Weights of a small GPT-style language model, trained from scratch on English Wikipedia: untied embeddings, a variant of Adam for these matrices.
MLP neurons of a small language model. Each row is named by its layer, matrix (down: output weights) and neuron, and shows model dimensions 0-159. Each number is 128 + 24 x the weight over its row's rms, rounded and kept within 0 to 255. Numbers have three digits each. A neuron's up and down rows have the sign that makes its largest values positive.
After each neuron's rows, "fires before" lists the tokens most often just after its 100 highest values on Wikipedia text that the model never trained on. A number after a token or word is its count.

L4.down12:143145107135153140088129126110108076134122115150144146103127076124106114112111132109161099131148168154146126150132123103158140117112112117140157106155140140099130122132107124115115147087089086136117131152101127122126128144144090136107096098162150165127147121083108135104115116133117143122155126107133164132126135151092141080165116098146159133099121193088176095153153156139176105151165038119123108132132116174086111152141107142120118112114135148125105150124130143119086148122089106
fires before: "ed" 29, "." 20, "ing" 11, " the" 8, "s" 6

L4.down433:160178142129119062119170118143154119088160088111108100139132153140151141169140108152100121110139099169121153117082142128144092117179126124102099114179146091160124133105110095096157140120121137124117133137128151126114120161100117125090148129134109110097163125125125129123153144132093119104102094123119163182140169142163093131137145109102140140121095138106063121118138136106124167118154128113141131135118156172104092156133145144136138159110089146127123159120116109108167149159117084
fires before: "\n" 40, ":" 11, " " 6

L6.down419:127113158162158126109143130151164095129103117125164124148096154122152121144109160198113116156131156111116121129099161140087172131082135131109112069125121139119048114127139137131150125114123089141151142138148133171096130144098135104123142137090136127126100126162116155141135089131140135097147199139155157107128176087067095156141108139122114129126123113097141115128118140122077114146134120141102124110137147127131114148126152101134115113137119141120149157143073145119090129123075143
fires before: "\n" 58, "." 6, "ant" 4

L6.down528:113121134119158124139105132126152123131100096182136141142071122117141105118164134125132115112182131126131116132110125131114149107157131130141133126130083147090163125105125129146102178112150133079133166119114119103146128155117142145131086111123139126090180153159157151140116151151103108116091134101115122103085122121141097126101144079179094112130184144123169145149113122166125141156142094136117173085128115055136085094129117131131131131113123147110174145090134142112112177128122110
fires before: "9" 84, "0" 6

L6.down429:174108135119144125175087127180151095171127153080143125153112119131089145170134141122157121132137150113127164163188143134148127098078090130139152092108121116123127174115118103114129144155130123101142111103133149091139137145125139123153166173162173126111134145157120155106138150083152121125157105133142144122119131149120118081125161103120125143138125117151129156090089157090134124130114145152097126129118108138114183136137159141119141093078125106139091120113145121102148197143135118
fires before: " " 45, "0" 7, "ing" 6

L6.down178:154146133141117169115160120111131187108116150133162133165104133101084135128135099183099130138108106139129120158134150149114122134148109094129131141141139143177070093137124161144136128157140126134151135153097100157171135139127133087131128152140140138120123133140095102144120138164161132106159131130119150137124128090166083133105132137130114149119123087154155127164110128098172140099086138081146191077135113128104122114135098128210143130125148128123157111097154093141127143164124145
fires before: " a" 36, ":" 10, " an" 4, " code" 4, " |" 4, "\n" 4

L4.down422:149130137126173132095159148084116072117124110159102098106122142102148117088091108136119122121140112166125111067110177138127108144140151108137146113172087112110121117131135105123137098130097160149089139143163102144133125130138087169141111137130110115178144113131116131129110091120137146167123089148087143119187121144138134108080140130124096099098165164124151150094117161122148150163139117122147143145133130108136110137127145094149081142119146138123083107140140127101139148079160076
fires before: "1" 29, "2" 25, " " 9, "0" 5, "9" 4

L4.down268:111109145098087175117059155091112118131137124095136101147130118097133150131161140052173113103093084130087137118167138128140119165137141140110097148132113134127125139146113181149113180108118145162136128109172146139160164134098132099149143117118123130116119143152102120115160125127106164121103147110114079111126142143101116153145125086109141153138138167135133162091129135090104162097078150141138120136155140129126093107088157117112168124138146136115132130155125121166156147127096139
fires before: "1" 21, "5" 14, "W" 10, "4" 7, "9" 7

L6.down418:133099174136169150119106136164130128118130125140163093094140092165124115139139125123143181134148106095154116147096133135181164125073122093141127129125114168092103126115137128125090173060148132162072165097130097131077113098153145118144147099147133121138115114148149108122085094106150120119127154161098120155127119137126122118119119147107107149142112148165150163141142180126146139125139112111135126139149118166153104115107091152117123140148153107108136182084115117152123167137133137
fires before: "0" 28, "1" 22, "2" 13, "3" 11, "5" 8, "4" 7

L6.down573:162123104129116064119146132104166137072106096113085154127128106167138138148140129105131100147097122158160138098153141134115104134152147146137157151152109135076183164100151163113133136129176169119149143112155136137122088097098121143146160140100131143168122127076104131108083124104111102136148126123134110161157138118143159134129119152147109127138157092118117106145129161134163136120157130138138115157189129170141160122126067128142119132144149144177156136154093145151122113136122113
fires before: " the" 22, " to" 10, " that" 9, " a" 7, " them" 4, " " 4

L6.down264:117135150116104077122130129105109111175139115159125197083111145130101133134172136143093135147105130176094146134131144124123157158121147151103138170135125103131130148107110136160147115158087120141107094160127093121074113178139098125121126124124134102119159146125114142141118124093165162130107160119145142150162142106131080120116130141129133096132147107130125150069178101109107104137123096110115147069113081115087185134110156129106159113119143122099149135100124129099144116131117162
fires before: " by" 19, "ing" 14, " " 10, "ed" 7, " as" 7, "ation" 4

L6.down32:139130151150138125132113147128146123122128146157129155118120099154139117118148133125134113154130086095150114147085164121114170169117120084109124125139144129067134127132107129136099153143120132115131144111140151132128144106098103104059097129135116199142142144180138113107095116134144116157124127123164128155129108132158146138051108169112158073120112130124108122159122121126115100133122139100093139109107130046142136133155107175088146128115103153155135092102109121152119110119181144
fires before: "\n" 50, " " 8

L6.down619:131112133149145120089084167140148134128135132094146165168165157135098145126119126166169114148116079084154107111142115150108124140128136110151133132148123123101071124137136109086152165113107116169136165111125143116096136084135128168152103158140086105102144167096124137147111148134074169144114123136103132136147125174116106106128118158120155120127119094104140164118131133176125128105097130125117138082141169152111115125184112127095111089113164149138112123135143154120125183091147131
fires before: "\n" 33, "==" 15, " ==" 9, "9" 5, "5" 4

L4.down405:121096118144137122112127162137113146159140142137123125101126141104108098152109113105166152125128155143141129171146188064104129089079152163164110107099102090151124191134117087172126151130148106114106105114125105130170141134135110091138149151185133130117149142180144145082162116115133102113134121112153130122148138128080121123107170125142127171086116134125151113132100117160127120112155116172125135091153145136121158119155105117146087166139144121113123094131101170113152132116105143
fires before: " " 35, " a" 7, " an" 6, " directed" 4

L6.down401:151135112156122167197156103124110143138120134090132148112159139113162112096170150150112154072129128103095113140144098128115119155131108139151141133120115156127164082127123151112136096103163132140126122120125082148130190105101142147108175110112172120087189127148149180174129132104115143150133143096122139129112173137143143124148120122074137127116152113134153120111097120133147098078110123138138117111120120124069155153126111108109134092095130139110114117157176126095120151138126116
fires before: " a" 26, " by" 13, "ed" 9, "\n" 7, " an" 5

L6.down352:098127160134089147075151107088113138095111132092129157120167091097112123125125151152140156106088085175121159136107124137120124177131137157101137083152138132107079117085167089123107149079116131134127100075132146144129104090151161109119136165109127078098082146122130140148094112143115145118086140137105120127121114098117102118098094125104119133120132163161133123108109116138141116102114129157127145122134095148122119137100116126114155147146100148099092134086083102137143113117143171
fires before: "-" 39, "\n" 27

L4.down497:124160117106113151148108151116117111116108123121154132163150107142165144140146129141170095154133132136135140101089089133141102090159107111115133158122177093119108126169104113162117142101131100170108174153073117069118112133092111113104139122121113130102138131105090147141106145172166118136140133123148127140143148105098120117113151097083147140112123125113155132187159156086133128138141121178142127133157120191143101134137108134105116147153145111082147114097166091138111104166150100
fires before: "\n" 32, "---|---|---|---|" 13, " of" 6, " |" 5

L4.down512:076120119086100135166146125130123150121132123127147142152132122111117132190114155145059119131126220121146123122123100082155115081150144146165135156136153129095172108126117151121158152176071153142151121107127139100094135125124073171147119148157153135110141148147140124125137120127124070106135127098118142108113156169143140121137122140136122132117106144104113145139146106139163143129162125161157111117160105139134123111102117120158103134154150122142163144133125122108092118148112075
fires before: " as" 33, " that" 9, "," 6, ":" 5, " for" 5, " the" 4

L6.down497:153110114074120153111136136115153114111138109124125133120137123136113117147154147173117147143143130144085150137177147180144120103085142101160124109155173109142077155112116121139119169113142094097139124148113096128111117111172140107182148107091138130100135147107104127142144113110125152140164096135162134133127111102159131139052087119093137109085129100148109094124130110131131133143137148097142128139137068083085164103102144163092119159082137102143135115124140144128115102130127100
fires before: "\n" 30, "==" 10, "y" 6, "ke" 4

L4.down369:150149118155140124129141106133081119151153117156167142115109162195140108097142182139152133146142131144153129127166113128130130118133115125133127190095176132156135127063143106113122139139084137124155142128116155123103139123127121147135177139142096160098090170147135155118138128129115123156144133137151110151120120175126168077080148100136169133120134097137093116101094159116121082136123150163127129109149136072139146097100115135128151148139113175116108144132082106151167134125135100
fires before: " " 37, " UTC" 11, " (" 9, "\n" 6, ")" 5

L6.down19:093146138121122095102145189141116143143070077149118148133112123133140157146131134128125130101148115114117168080121111131126128118148133119091151107102112133067162124117123169150154113148140139161136163131135108105137093137106104122127160120128080095129088139122150109119098158148127166090135141151154129106120141133091145084163137162118105106144124115096135142083098115121105095148122118184117119089121137123136126165089118211108114145105144134098115104103105145162134115122096127
fires before: "0" 60, " by" 15

L6.down47:108128119101112147062130092146123114146157146111181129143125113139154142151144119152090078097142144099124129127151101113155193111143122163151162130142160167123152119127105098135135116090127122139108122135126092105094128120109117153142086101120156131103092107140157137116144087154172134082133189162114139127102131116120139167044126140141146133113129134132112159135162110130126146141132125161113115147155089135115109138108142152125130081119129131116124137182154110138141113128080164
fires before: "\n" 100

L6.down557:138138122129120131070183132166123125077148134117115127183115097121107140112105082125122150099137120164125158160194089109099150133174102137114173126124145129167169109134155173171115081106167134142110154142096138130130158108145107168128122113120159123134171120159121070089129097126121127111122101107156122103106115125139162142132144147124141107096137121133145131086144098111161134131098134146123129139148148108138133125099120139117109155112132109176093163117126150171151140107123132
fires before: "0" 31, " \"" 16, "1" 8, " " 6, " Year" 5

L4.down546:129093104140136164165134152156132120167145148113094128100093119129121131089161104148058145134125155103135099109109168134137117132078130183150084105140116110117138128120127117137150105130111106141078084085074118128127095100102149099111147116089124134123143128145077094119109076155118130086109094181136154146113128141139125111115158119125096098117108156105123133160121090131126148085108151122124140125155153095130130174149108142118137127106155159094148121113138129097136096132126108
fires before: "\n" 60

L6.down568:110101150166140136128146111145140152190089131109131158124140156136149141133137128159109084126151128126113128101121113093126161131117092133195137126144159162101074140129089126169186146134102154152103100132163138154144068120136114116113115149129145132105109114123108114136196157149128153103121134114155153104127111125146128130118122109110136184112135104123112174099088096127088117116106116121128137142127134188113102118126137129138130068154145089115092144127112128150129140128107178
fires before: "\n" 100

L6.down83:096116146115135105133126095121117108121123085153131170137111136102144156122134114106149164160125145101124131132138128090094159122091114127141141107138097138100124166143145127177097151122064098145129085125150122122127154119165110143154090109099146195161129115148111126115093111097144180139101118143114115076127195094146128139132108110140179108141150134133111168123116104149149127126129131156122090127107137135175145132116159137130169102115134120158150093132108135097151146132179082
fires before: " " 72, " of" 6

L4.down48:133164123163115127153095128112124148130156167082092155097122116147070093113097137101127128171101139159151169147102125113139131123119128121164112155144122117103111148094133167112171144147146157183182117148132113131162099126090087164087149100138157108136135157083129115114149132105141128098119115106142158154177075107105095135107131124174162150120129155098139116119126113153124121105115145096155108114126124132153170128133095149114120143113154120126139116170137114175095118128109136
fires before: ":" 32, "\n" 13, "---|---|---|---|" 11, "==" 8, " (" 5

L6.down577:137114122141110147132128119158128194148116132102094141092133137171115122226115135095120124150097131099134137133143105188121114141142103119107129120098131152126074140119130103164164125142129108163146131107099133053109155083125105142140112138117136135116130130119122108137162136111150125137084136121124128087144170123084101101173162145096119131129093077101131145131096142118106086109122128128109139126115111147148125098081126118125145103103168114150113110107110109135125109154145161
fires before: "0" 99

L6.down478:147150122142145147127120129128142155120140091097103141096131108145129105107144140118119113139119115106116169124103081115186121115130113151100154138086125081114085140120137121095165122137167104116157135142129135114125156068113137133133104136115145124158125087132132126106126107129148117145123094162166082077161193110109152122104113084141091114125141130100116157108177075130154128099163136117137109118115158181140102158149114132131153158159116121151198150148126123149157141155138115
fires before: "2" 29, " " 18, "1" 15, "3" 5, " Ro" 4, " the" 4

L6.down391:133117142122152130122134096155137119125119108079165171157141145142141140159143146139097106115141077127146086101132129123147116094125121147142186110133152179126147133140113127109137165126115059090137152141173125131160093084127140129138120120122139114093101120196116084127104113123122150123157144122129150121133152121132124108106140128134123114125103116156134154121133129112127160120099147099152128124130114129090100160122111104151096148133084182100099146120187114092094205118159123
fires before: "\n" 69